From a checkpoint of a small transformer trained on Wikipedia.
Architecture: RMSNorm before each block, untied embeddings.
Training: a variant of Muon for these matrices, 6193 steps.
MLP neurons of a small language model. Each row is named by its layer, matrix (gate and up: input weights) and neuron, and shows model dimensions 0-191. Each number is 128 + 24 x the weight over its row's rms, rounded and kept within 0 to 255. Numbers have three digits each. A neuron's up and down rows have the sign that makes its largest values positive.
After each neuron's rows, "fires in" lists the words (lower case) most often at its 100 highest values on Wikipedia text that the model never trained on; "fires on" lists the tokens most often at its 100 highest values on Wikipedia text that the model never trained on.

L3.gate214:145141142128122119108124144111121119136099105129121175114132135152136089096121127140151167127117193096138135129114066139051089119117106126137143082158115081140142121134130084134132161157115117109141127151103140148099122125127148138125099112109149120119151066129103110081170109104106162109179141120160144114132093137136132156134152117136206155145155119107120125159112124120132152117119118149161122118096148153105123121116138097176115142123122119128102149130141139096101128107132151113111153109137154122117180133103142142126167111134081111118107132110126146190122200146102155152
L3.up214:126103113133177119116116125092147172115110110173115164139163159152176136128128078158177159072130113150111119123091126134114100126120158141132128096097131091166154140127121126069107147131155145151139130112088142108083113094153130129125100139134078106107090125148134130099180118136135163107141130111117134129152111092114151175153107155096172114172129096135121139136150122158104110160107138127127123108121116125088101128116130151175122157117118117163129135136101134157101116153122124166130118139145144161124167138138179124122166099125076170154126161138136136110131141149094098161
fires in: "had", "been", "a", "was", "also"
fires on: " had", " had a", " had been", " has been", " was also", " it was"

L6.gate264:170149118145115101149118099095153130068133108113115115115141113129118075123113142131134139175089112132134086121164115167124123140167142111121099159133153068122162187152128110127125139140125144102195108122130100132125149131119121124140143125084124163128153134102119133108098110109102104116095116125128107150145144135116114124188099162097179161127077141148132112108139132113105174143156123130129102123105122136145121134141099129144115128121081118109101112091172144139137163125129142159167144155148181121140148139148105110159116103103170125138108110109163079140160127135179172122
L6.up264:166136092112147137130098118133181141148176157167077137117163088107099114078085115149129131145132124142131116141113167186126124091126077147130118146156127094137155068080130144172163109150103130123127114121120105106103116126150148142096159105115131118127123103079119106142128145125135122123153166092170176099152121088097111124133141190092138135130141152167127117137124162121134137071098110154109108129111120113137101133157116141125158137093119139124154145138115116134092082150113148078120103117153125131149138146134125153114103142100139121133136105099156090150131110127164125112
fires in: "which", "who"
fires on: " which", ", which", " who", "- Occup"

L3.gate126:189128136155107119140152147126117120163122082167157152145129159147095131113168121136144139134151137118131145101151127112168115117128144124142126137147101094188141161164147121156150137125120114107107142144149054129122137132122130157134095141137110116113089091108108144119133120090097126139093160157092103107122128084119129118108138134123144113137130129073160158179131099143131106121143099125127120135144092183092113140125122117106095067156100107109119164154142135160110161153130108128122124104078138155098119133143094138111120090105100148123081165142150170105160139100172104149
L3.up126:179141109138099090121136142139120113151117129164154143158127122157110107082126099106119136131143102105118107095140151114155103103126139136128137105111116101166134136169168156146166166140127103114115171121109052124131125109114103160137117156128103119111093108111124167084121127098111099127084151147108132152104152115118114123119137138141148105137145114111159156172111124139101109147147100138163141136148072162112126108113117110097110077139081113094108131147154123123136142166148099106092134101050144149085104159127122112131119104117085151136099141150168169106162129121153118151
fires in: "league", "tournament", "game", "championship", "records", "party"
fires on: " League", " tournament", " game", " Championship", " Records"

L3.gate85:152090184108123141136118116120061123134065117125140118128128154140136097118135095111137162136134142083125148136141124100107114143099167155138099132099115123116124139086100115137145120119122165150122076119184116192106115125129100092139126164077141127137115111148139106105109158130101133142155107104126106103108128123113157181147087164129122135143100122146125118141143130144114139119148136139179138061167115137147146121125123100131100168118138131134134143141143155091064146132134165127130109162148079132133131079110063111146163112126092122150121121116123173125133146144104130139
L3.up85:115147158145126178144117117135095092114124110150136141129175136134123117091104132167175173114099127163114111161100119127094132127117152142175117100133148119138133123109101107116104109139178141114147139159108127118109130147131111109118142163105095131112123116108160154113098164123093177057129139144129152152128122126093187166134102146138110172138105127113093115158122168161128141134114153102136126116161113187112137166076105109142088138135170107124114117151110156131114125148183116094123090126115134142126118099135128130121142088118114164113094117126146122124197116151096157113
fires in: "had", "have", "has", "having"
fires on: " had", " have", " has", " having"

L17.gate452:132156124115175107148109173163147142105165149115142115137154105099106032129116120136136121115112120145100140147120158134109174139151096124143072124147122119140142128124160122135111108117123136096108112130124128162126127148123110118139131093093145127158133122141111123105077122084087152135143175095111131091141145120098131139162119101124117131131130097156156163114078129094156093137146116124088157125111124161138152158127103118087146138155106094088140092085104133184097148115151121124125160141085157136126108154124134123144157105112107131152134149083152067138123159128164120101
L17.up452:157104146142132155115154119125115160151130068113089087107125100134121123131149105134149111143119149124092126127137129152149112080088125141150155131086189132143148110136089177123125123186125100112145116138105127138147126160145137095130122123105143123119133131126160128093143112111121131133166137183154144125131127157101128079154095112123122128128125134165181095160101119121113091146170072114107152110161105168161153123130184173139123132089157125110071108124147136165165097126102111111105162126170116157145138141111120134145129128136125150114092142112146102173140101157103133158
fires in: "the", "their"
fires on: " the", " f", " at the", " their"

L3.gate153:139053102145144085087116137113143154101147150120131135110103096125109100122159136126172151133125145123130133155161165137158143189143177138115143113140127107126131128111086118130142101138100153120120131117090147162133146137079142150145091140116200122134110139117131146156136134149173088121130173155112167120112103115186127154134103156129120112135107152123100111134126158132145133080111131131129125122141147137160174105106149103156117167124160129147157142116120084134115143146115159128066107116078143161095136098117130124140114132169127138098115077155169100110125130122154155126
L3.up153:127116130121139136180148132121130128117096114090099111114118083072109104087106155145116149134114149112149071122132139120153079135142151088121175087148110108144126173144104140120137157092119131139110143136135113115146125125077140124078120149145118114143109131127123127132104150141151122142163148144105107158138153170116177117154143163142098149127089155132150085152142136120141091149088105122122145099087079117172137153127133114148160125178112129162142099121127114126149165122125109131142101120138113109122161114082108159120124135128109111159173127105091125156163175181138137181
fires in: "n", "total", "a", "promotion", "prominent", "demolished"
fires on: " prom", "″N ", " dem", "| Total", ") is a", " re"

L4.gate454:131114116134155126130146173141103100120138121147082169078156135083117119133131130150132136122147081102112073151134126120103154109120147084154145154093109124105169117144137151150187111148115122149072099125142122152150146153135066135152098128156111153092147090185156101104149127129126133139115143160124129167125147098149133152122141149170145150126137136117100147106155140109115139125134115159110129093123161110144141161127133127169130116168139177083116134091093125136097100130112119102139090113144115158097117130111168134116165123180155097169138098098119117117150098148148132109
L4.up454:128142127105082130125071150147114095062120130100099174131096127079161091108132112115145131103124085125150156140160126115107108125105147118135095158140104134084125121122113126108150090135122121104113149100118106125137164149091113123193130106158144123085132137142106140133123119136141141135108163141131121106162148120087146172110116118158153130107184108112141129114151115094098133127109098178109125135135149112119165133140107165163138124187115159099120071152114176123097125155112105098089092087164156112093100130126112116111122142150096134108135104136128140156122115149133130102
fires in: "january", "no", "by", "would", "the", "february"
fires on: " January ", " No.", "ed by", " would", " after the", "z"

L8.gate254:136083117150119110129128133116139120147127123134177122143122158110121128093129154105162050176116111121160145092086137175147144135130097129124113137137116139073156070180145135150117125098140133134143146178109147153154129106137127126186114106139140122141108113134125168147081137134123128144127103138135129156195103091138148107129128135149106144138106118141123136115126128156153140084133138110072065109126115161102153163086139098125111113126114151121122126116117078120132140148108135102105103085112067100132149114121145147102141133122114161120100132131140148149181158128121097157
L8.up254:125100154123127099105178121121126128121105100180126067129140111120151175139159139160118117171146136180138122126119133074112169111123147167167094130129098136091149153088149114113097153137110098121130161083139130123167145132127082157106114090163113141147139111121158121153109130145125157165110130148164100167142122139125164133118134092132122098111116172125115119154106105116158170163061151111118118136101135134129173095088119134169108126108170111147136133144156103151093136132099127125138102155107125137120133116130183141117163108082168142120145116096126121104135138119116110124
fires in: "some", "these", "many", "other"
fires on: "ome", " some", "l", " many", " These"

L4.gate89:147072097151098131134160090165145125150073167140143125125170128118115137114132139156131159127097122120123105145133157113125154117108135137134123142164127151124106137101135125101147106123123103118127091116111109172147120117157145159127103136125126144114159101144135079155142144129153089110116154141124137165164095115134141106148120160134175154172125126134123130089185114138133135117101088153056142155106120135105086117116151118151108120123112099108098166108090144125134102129145090167129084104103136125144135103137152121127141098108096201106100120151185143173167149108162116122
L4.up89:106104153139098151134146116150150123141121160146149190089122122112133136111103095122143128118088133170120113139125116130151129143124131142121079113181168177121101119126123170083134129132124108105142140114097121170169127092134157139125114149149125121138166127145131069136126128145156127156138186130113144122149074144135141130146094101126130146156140124161133104101161122115162135133106119117132094170109105152082136142117133103143145114101138075071091117102151172104142085150071131152163118100129110111142139098175118095134123109112097154116094121147158117146153146134171104112
fires in: "all", "guns", "half", "some", "gun", "alliance"
fires on: " all", " gun", " half", " stand", " some"

L4.gate472:137126141116074119164108116175131126117124118158136185128163164174133080137148066126128147131154098118115172133131131143125151102106145130130104119125125080132125154172114152134147128135147075110150095126152139147115145099153133181098111143119104138132118156111153161118116112168165101115117137154081117125137128128119117099137185123150129109100142174148144088124105131193141153135114104099121145145197085143175142093123165132091133089107093100141099136122124110129131138155157115122151138124156122123135132145134118108113143096171119128087132162132128154154116154129156120119
L4.up472:138099131126127131145123133111145110126145120156134126134167150180151090139122101103107133147143139090122167138111145138142154101146170114094096119116133093144097112206161160112129169111129100097113114122167108149083145107131132172064136156153119150109073158094121169121087084139144119098087143171094133112118130152129137130151140113134153116112141127133144098156149136167135113127144098080123124102144108107128125095131156108102095099122103131135116144130109132110128140123170126169123186108154103101161123145152118140134117110137114129096156184084124144131103152130166113133
fires in: "cup", "area", "championship", "league", "records"
fires on: " Cup", " area", " Championship", " Records", " League", "ada"

L3.gate84:142150130176133128125135132113112133083076123132131177139114142136126144139147072106128123115104143100093173145132119133134142126083139129178148135111097140139145131170162150141120123099145118110136118115163077165083106110129109128085127181121139099105093108159116129110144122098105135134147127116088097106150138114092080183131123117122124128115153115132133081123134096135122133099121133094128101154097124074082141111102104130106087082174104109144159123161145065173132146140114140095122163105127117110128137142124104123153161128118119106150117106127165146116128187132144118111
L3.up84:120147141125156134133137128125092146116113138177153168138120158163113113141120053127128155139133150106111143160114120097141088116112146108134136134116113122131107105139155143159076129118132151105145121108138099187132140096097083139113144182119090064071103118154097132165152151120083111097112125147100126134130146121145102160150147098136119129124148123138112130130129080149113126113143095128117130124142071087103121134094121152098088115128133110110127128149155070144163122144124124083136155161165177143131159116168082133141152119139114123126132119138182161115156127146115131099
fires in: "cup", "championship", "club", "tournament", "school", "championships"
fires on: " Cup", " club", " Championship", " tournament", " High School"

L6.gate351:119152148127135112112132117157080122161149112171106135165119143112140122155100150148149146098117178126138145148157103137110110136113117169114124112120136127136133128151166179060103179133128129127110158110079122105122172131142104113140099089165081114125121103122159130131095118125099149132111114106116072140099171101120094149134142133149151145140125088116120092138177106142101157160121059133099138126108161153118074111121105100090127106143110085126155117154146150111104169136151145142123113141132139184151160115132103121131137130144172091108117144129119117148134119128101127092
L6.up351:110129183141142092094132149147136122153091159137165100128137110112170146133119126123146110131089106105114149126133118096139151119159130150123108153130091130152111126148157168123111163124082097125152116104117118128091110117168128163123117145153133119134102142139135132144139153176133134134147177149139124142148155156146152050153122143126163148146115102122122117133084182123182118123119083069113146127097115149111078134089160139109112126110116092175135140155107125144151112095151117137165122148153152186110142112128120112118124164098172134107117150091092151154086109137138148136
fires in: "water", "metal", "located", "areas", "still", "favelas"
fires on: "al", " water", " located", "avel", " areas", " still"

L18.gate494:095155124167123134119141146186128139192174114148109139116158141116142107192183114127152094144139135112154155123131108140157152113141125145135103134144139121141101139128126115131130126143127106127183127159086162175128134100125094162118143115117135122126122141166144144113158129185099125158160095106195146151120122118152147126109130158107133145142114078096137123134162115087132175101109095138126137130120085137066128073135114118140135121117134108105105127098128118117110148147085131118165117105098121136103153141095144134156126143106117116110152135110127107160113128074078097098
L18.up494:082109132143134131141123098135145132116151107107133068131148110108133147144145133145149131117128073125146081075120114098109092146124114121093080156140128100101141165162107127137121126114142097125138132091188141155107167127169119128213148131071180104128093128159123086119123155102100180123193096138117114131135124123151125130100154130098098140130098145142144138149133131152139148137116129121091128134116094098137121173103160093172114135069126146118107118128155133106148143120158164113116110118138099157135140145125166091120140120121122121102112092139100126129124150103130110133
fires in: "the", "most", "some"
fires on: " most", " The", " on the", " some", " any", "ome"

L19.gate124:103088125104135122113154146149127192130155111161116111135132040160126141111120145123107140100158111133168174131142132120153155099157136138122150086141102114128082113118121148111129139118138109160126150110155102141080134120137125126114119125130150080138131154139147184152125123137111112165164151094135135114116090117138164110141156097145135117134143095145118120107100140102117120160098143158046194124124137164135096117121093083118132174136106161151150158115139099157127118107119148124127166123114134125097160144110135134125141120113145113184112124141086128141109151125127182130
L19.up124:156118112128126122135114141163110127141157130125089138117127181115096143157158117096148146113110102129152107121106120184117191112122105151172142123122147164109141160115125126125154105133141145111153149113111124138137163165201109176100110114132160104138111137173142124138146109108131132094104106207159157145151144125126140127161099119137111148100140117126131164114118110148168151117133121151088129127100097098111143104113181138143157136075108109113177093154138127131133106151140152131121160112138155140127145158111144155133116159132178109113131131147135088073106092176150133128
fires in: "the", "very", "from", "towards"
fires on: " the", " to the", " in the", " very", " from"

L3.gate202:159140107110110089122148109124105121143162125133112131144151141155165144158150124108081124119113152110112164140153106129130160124165157091139089152160125111124101119140147090123104111189179138126128131097130129120117153094108084140119155140120117123128086147123089119127135148111177119180107122148107106131091122099113129115186112176104136093175131121109117138136164145125060116121124072154119126191090114149100161131135152113126099126140085122104099108122146154144152131080123113119160088111111107130136152100157131130125110092119136163128119106083173123124120128101119143136
L3.up202:154150117084111093159126118102084068142145181094079110164142132160124122102147146125112125135122137099135155134152117142091155142153139067123088166144152106106151127154166092138138119180147126113107131125120118130133139119124108151103136121124126112116085116061091138120130134097150097151128146127128122148105116101128123124172150158123181112142153110108126153130157146147103130099112083153117122165116112146123143127127110093133119160141113149141127129159127135114162118095123115145194096095113157119164072137132129111088132148128121136163120115084180113153134136120164089134
fires in: "an", "antonio", "another", "ansifera", "anthropology"
fires on: " An", "An", ", an", " an", " of an", " is an"

L3.gate104:174146114135156105160125108098079142113123113067086118137117108144100119117145167097106121156106112125162139170117118086142140101111126161123112177143104107126104113135165106148150109106186126137115106119141126122130078139093094124149139125101143147102125159132131125116136176116154115134121097149140142133083122090122118146209144155116149126167121121091138114149121142088118130173114103112115129091105139153127114111160108128118098146140090132154106105121123118119115111100110111129156119102125138114133153086169126137098102089162112175176088166113137116101097170124132104125
L3.up104:160135067141130072081148109123079094134161140136135134116099180115140141113144144137106140161099093111117096146116135102130162140141160114091128135134137102160128118114171103108133085145150137082100075146118162076138115117128145110105109163134146114100137125148110125134122162132139116175111095140135109090129139090132156134154116143152143163141088111106128151156137160101097124118116145146119127146132139166129069128158094103118128147096100163161093173101134131147153129155134097095151124126129108121127121122097148155128160072117126150153061116163137126143141135140118137143
fires in: "an", "a"
fires on: " an", " as an", " is an", " was an", " in an", " of an"

L10.gate223:138139139121172104104127119155158142119131175153142148129145143117121168136145162076116108184114169121130142135145122137133128122146113098159175134143140095140120173100135106150145130138116153093127121118139104175110168118091131136134149130143128092129095114146129120090179111092134160106118123168175123112151127166128116146151108134142140177131145127152167084125079147102128125104168140162097144144140108184164163122152139117142129141131094083097129107145159130098122119124172169124089113161101126141101095148084130125097128164161152138166105102140106096149123106122126156121
L10.up223:136135142149096095073138123162091089084151123100139139192142153120139107113102133070130152118145107115116148135137134098084134132130123136167127097129114139142163116120092137083122140127138123159149135126099131073142132152109096151166124158152121156104137105092115121088111111140133148112149133110144103122135099114131162145135124133091125127152144125144180064135110120151108186150142060142117159173139152129120150107148154112156135137125111143177138101155123067113125144109107149108121173087156156119114109128159120103144120108124110129113125123143138091148116165113110128172
fires in: "november", "february", "december", "june", "january", "contrast"
fires on: " November ", " February ", "r", "en", " December ", " June "

L17.gate185:160100139118108096129116132109128102098144123126110127161159125103102107126155114155139086095168111133145121141159103068146101126097098134154154152115148150115182115153105115119130126188106166131136131099150159079111096095077100132115116137129163106126141125118117137142129162113129115175115125089086140103108111087120110113146117129129127127107139149076091132108110121119117120114101182134133146088147142164108140138110113092099132111152136172172139108142137169140097121139133136111121100133153115155140133066100112138128102118116072127175122169137109165152090143110095128105
L17.up185:162117123135138164094152161152143147145146123092154127117136120059111155129108151155161161130149150155119122105134141121119135058141123104116114131186147137173121170121114116144120114143147095138129123096091114143131141125111119155143186114158147126094085125136151164159152160137144161149118143109144095115099103157126107177159107134126136137124078149102117143153174125129136155114161135144152105114106129160134092083141142141155106079153140152149123121127119136086114122148125126092133131141140088101128187081072151148096085121136139136101130133117115153093122104106136112120
fires in: "the", "would", "was", "can", "are", "is"
fires on: " one of the", " would", " can", "le", " are"

L4.gate175:106143098171088137143143143157094158121136157122134114072143082165120096142123112117145140163129125123116155159152150114151122109095126121186088157152142115106117112108160138154142113126150141158108120102144098120126106092108109120111163164093162099113119137131112159153106125097104117135101162186145099120136146100110152112139131137107156138108084141121147151165149108160105130135125137156100159157125095103118164128103108140132093126133121125105122137082159110170156152090124140127166105123156139178123117140155064140137134150119101155120095199133131157089139105124145131147
L4.up175:147164155132123127104162106145128106127132147159154142139149139139108073119141091120152184143136116090138156105139127141147149166129156113173070116148123088098125115131087160146130143126138134093127161120178134094126147105106090122113091140132112113122096125119143137145075097151059121107104168145117122176133140114146131138164110134142101110139119122150114141146147122137092100125105150121137156111125090103123161125115146104132080114110145161092133129120153106137086137085093164122187136127120168148123132149167114123092139067144130106199115120128116120113119121123135147130
fires in: "tour", "stadium", "japan", "lake", "awards", "brazil"
fires on: " tour", " Stadium", " Japan", " Lake", " Awards", " Brazil"

L13.gate355:136121152158091122181139148160123108149160097139096130130149103137084097110108165098134180163148101145127138161146115120130101144093137112099143115110146112115156089119149166164138162163142120109108110121172137107135109119138124150099131145136125129115137148150132084071123123137119113153112133114154139117134131123129154110137154171077086161128116134193129186114131098123165111119113113118184104095153122152100117136148090096089116139111153123125132150118109125130111108174127146127126161114144148134110160127158153135096137125123083085152171127093142112131130133152104081072
L13.up355:111198070146109182154184106121110149094118137133119073097104092131165171119103127097147135132102129125141130127150124156116119126126158102106119106105156145139142125112112119139149095120154119109120118155110172134123089154120166113123126142145134170130144131125086177152113125126095156145097153151136117128093102159126146178176121136114177149100142195102061124147124120143144131151094104161112104114164147132138136129112145094108126120110156125123133153152132130132151142156117115155175139156141113122117109152122151177132135144150095148152100126121150129130136109107111093162
fires in: "s", "a", "made", "has", "had"
fires on: "'s", " made", " had a", " has", " had"

L6.gate387:108097120130117115136108110117114062155131124110133138095157168123116139156134134132104094105097146133118096106134119120147104106169132158163090108166167134191132132153134145150103114114120122203126083130128152138091145137138101090115130172162061168113134130135098160096148142135115100098118109166146108145131089157137093146148126125134121128120122171170126130128133161139123135122139161099101165137192101160088135139150090113099115103136143119120107146160103113155149173133131151156141128114122117128139136123090143113147116142145141141123122171139147074105102118104096122135
L6.up387:110140113120163147080145151156158117132164120132120124120137163117113097161083133085098154144100159148149117103113126099138078134150164150095109103082130128142164160113091130078075081138121133086125143166122141116143121126102150124113134127157117116157156101124090062110127098157112103142116143143118123091124127172092162143137130152138121120156117137121102120118112141124136154115173160142122146133124089087130090189128144133137122135124101116123143141154113102119107138095142115143149161138140133114130105193148137126133118098097105085110110128107125109055128140130099164130
fires in: "may", "december", "february", "august"
fires on: " May ", "ar", " December ", "alf", " February ", " August "

L17.gate164:138172133104118127147121167155138098102179111148119148119145110129126141108158121109129119102108136146116105129142119116135140136157136082121095127133172162109153109152107159118145130122122118148124168098126113118074181121193103130135099133133158130126104159110150135134116191156157139124077152138128120078080158136155146128153095096099145141135154148135125106157104154123134129143120153094147116114078124144163106142144144118129143150135107142139096101143154142198104141175093163128148128132096117140115143140126161145062111086100131139098158135148162145130134180147124114098
L17.up164:138162102089114121127154125094118136096114137121150134145110143128153104104140120094133128109163120137112137179140100145120103121123121119133125177120143142067126136120110164154118138157110121131146130125127111135127162186112151150105119108117095130158141147176126172146134176155144114109120104131104114145119141097115098141178136135134119109166121084148171107130085138159079064086079126104149162120149106147114125161116133124119173172119181123138084167170149168139102124105126134097112118101121117094116134126094131103147114086131139114146104111125140101140141116151168123071
fires in: "however", "and", "later", "before"
fires on: " However", " and", " before", "ater", " however", " later"

L15.gate96:168127129118089117152142145146135168119145111127145121144143126143142140114122157130127159104145136133156128122154109089111147162091117159130116099140173089121131123101188174101137075182085147118111177123110089145106114112168141098111187146121143116075146166110105125121132094139103166134076120113109135104107148108140138117164137108111156163165139120141113128173112126132117149139152129130113163134086143136159140133137120071147119152138165127123117136096137104134119083105132165112146158087109077153164119083130148133147124097157105104170148138118094131136136140122137124130
L15.up96:139097106106055135134105111153094132080153157148127125118101106180140137090129136138135137103137102136127128149132112136171142074133156116125106144134100108130150133057134136163155135118133110159107146150126113121118171097160120154103111122131147136155128103141129149101136149125107138111125158082159130139142138131212131152136093165125112175133169128147110125101165112122158094108118141167122109142125093145153158148116128148120145121102112119150142148114126123117099149129188093109121204148103134138123135133159145112106141111160148165110143098137112145146137148151110096175
fires in: "has", "have", "had", "s", "having"
fires on: " has", " have", " had"

L6.gate182:114102133163163145154121133187133161107113126164142133102131159106126064123149110136109158146164081185155113119122130112117118112109094093139086117173086136129118117137131111138139133120147104104137116099120135150146138097097144125111106147118144144079113096119048107142117161127109109177111132097184147105118144099139105111127141209097148092116083131143139139112141109140143151114159078113117133127106149131141145100112169110149109120138091079096164123140124115117121139111126120108145141121119095123127144128124189144107133115101110120116115143108128136115120160130122165147
L6.up182:095105117123134142141113146139145143137125123117143128104131123130148045104141134112129162136134129161162115146145159139151121178118128124118131060131106108126099134135144133105135144100113098104133135112151131141159172129099120146089113120104102113088111136129145153149115132134073116155093171089138139157113151123121096077123134119123137107115147109191112118118145135113125179092119086134128168091100131119111148101114173134100124095134099090134138131140136115158123125113086137148117167115081110139123154121163138180142163168124127126131130194110163114118059162136150129121
fires in: "stadium", "club", "cup", "awards", "championships"
fires on: " Club", " Stadium", " reg", " Cup", " Awards"

L19.gate317:175140133118111115159134106111110098100128105140127141128156109168135157105130110172128120100116132094123111134127112133145127149130138144106164173115157159137110115134156081147092128174124124096140106121135117129115144155142121115107176140101125130113128113108139121141167143100131137174141135151149098117138139128091115184117144139096165103147118130129099140154092148128153086137113112148119140133084155151145098112115114146130178165150099149076172096142131125122167106154085089103109050140095154146170114115175145114125134113125093118164123082159128098084114173121137114119
L19.up317:129118116127128138129102123121117066127135132136148122156096150132119160061110156144153104120128121080116121111150110086122160135122151132129146164144141104121158090146130098133086144107101094127104138154101069136123100174101133129121137095119110094078093120123119102115108194106108154190176111148138099098142152157126134126176100145143139137125170134146112151142069136151093157119160125136150111097125136115137144095124131119163144119140133162090129119162110142120131096154127074135158136130107144125139159134159145116132126122137095133140127100164123087133102192110116138119
fires in: "an"
fires on: " an", " of an", " is an", " as an", " An", ", an"

L18.gate380:093110107129155136118111104152144120081113121113145115165146106113151111051130114120156119086135101102093114169144125162124137140092166129118079110093144103138121107123162110119104117120125118154116140143133162142133147163167149130085118139115143117073120086119145096154138128117132109124099114101072124150136111086201162100109152087134105129083123124124100124143115106112131105126124091146119140147083120150104136141157128093129123103141157115162108112108137096139144129081162120129159178110087149152114110145126129139107122111113098065130104140116142148162106125125121165103
L18.up380:117143115130117197120117104133137130168114143124132111138111100065113157120123107101118112158101136171128144160118130144145147137140150116135141104115119135121193139127124129146121140167146146104129084123140166128133168135112161110118154152113114075108145118127087065139109131127133104119128105082143131154165135130105145108114118172158116110124124159120147088067102091103107073129104091087103145129122104138097111090146104068138100125105138090176118161129181139147161115153090104085137131090126112141126137149123138111116146162134115135143127121139143168144110140116122102106
fires in: "the"
fires on: " the", "ath", " of the"

L20.gate272:134183115064110105147096138134141094140170134149138149141136094131130163164124141167082117095148100111151164116140112118111152124146121139129152097150136112107155165123125166114102092108120145120125132153131097105121132108159116106106198118097152101104107164138153123119141158079129115129096112134141121147133091092096142109126131146144160070133079112108137144162102125180138115097106135100117124137077188149119089117128119118146143115136104118091129126135115126105127103110130128111142129117090107131112085094110117125105107098134109151159155098173132107134107167097141091099
L20.up272:130116141149121160102110118140076096155149152129114147102121126142070112122124159129145127139129141098181107117102104169137158140123156167113158147134116125120144112162132117084181136182133080115151119106129130134104153120152057098128099137104155145099105142156095141115141162120111154178116096138173183136109117105086109153081124170127133161153093141124108116137140146129119134135164151116131165145126144101122100120160100115150130120138120148114167108081117127140129146161163066129107139124108095133157131127125155088113151098119124130159102114116108119165127133092140116136
fires in: "an"
fires on: " an", " as an", " is an", "An", " of an"

L8.gate490:148121130141109082115120117135075121123126119106120121125122095104135127090114121109176129142116155138121110104149131129124131121166107148135159151157149108126132148127128161147148100154125159158113125110119152147090095079135135158121141153154127153091143110100106107143134107139142120123126120132115141132124139138099106138117123123153120138133108116182107090072163120090154133152146115089124125141119084110083156153119124150121110111071067115135122190117132167136105077144062133114114131103157126121157167126120137112095193142161143157115073122148157059143116130114159146151
L8.up490:112140111113129089108121115127111112110121124123133127099114168128122101129076088103153108133133108098112117116150110156086108127090127150155137099141140135110124139084106151184166119161152122173149165132099091115116144127112136090160116174099116087113125115104084084153138127165156149186112113127164080140111145120123112153124097117115152151147106127147174121145105135113144113126094167097109136132135125118140102107170099171124099107165109166124110140117113121121130133143116101118096115165093114106143114135156104168114141105113174077119160143152135101174125143170155093125
fires in: "this", "which", "there"
fires on: " This", " this", " which", ", there", ", which", " there"

L4.gate383:127118117109132145144140160145108131137099143105115162078125081186073173126137142151147118126109145129093133111127115150144150100097087104148164108088121110142149119104098106170133131116131146090145153123156103146108127147107111120131133088083123104130117130124159162110122097132124136134185151080113158130133130139113127151127141151125116131117106129099125102124130142137181157129072140120161118095128181108174135147122129111164157085118178109069161150119088123111091124124122113107155130140117092124133179139148143126142162141181150110102142142140119125125096187109129122144
L4.up383:120097093135122119136140152162071163098103138154134147112128075122097193121166152155176116150106156102106086132136143097133129117110108102115137087109088093129128111124147127128092156113119106126130161123144104123145137127124132130143133122128119147151178101148160114130147149136144166137191158111134080107149134133105163110131134133119123083132150089115126133143101154121129147089125165091109140128138147118157126133170096115111097114119135088127115075091108156124124126121082133131101087106076111139096157106139110168136149140152167132125128145168137076142136170127157142141
fires in: "a", "n", "the"
fires on: " as a", "″N ", " on a", " on the"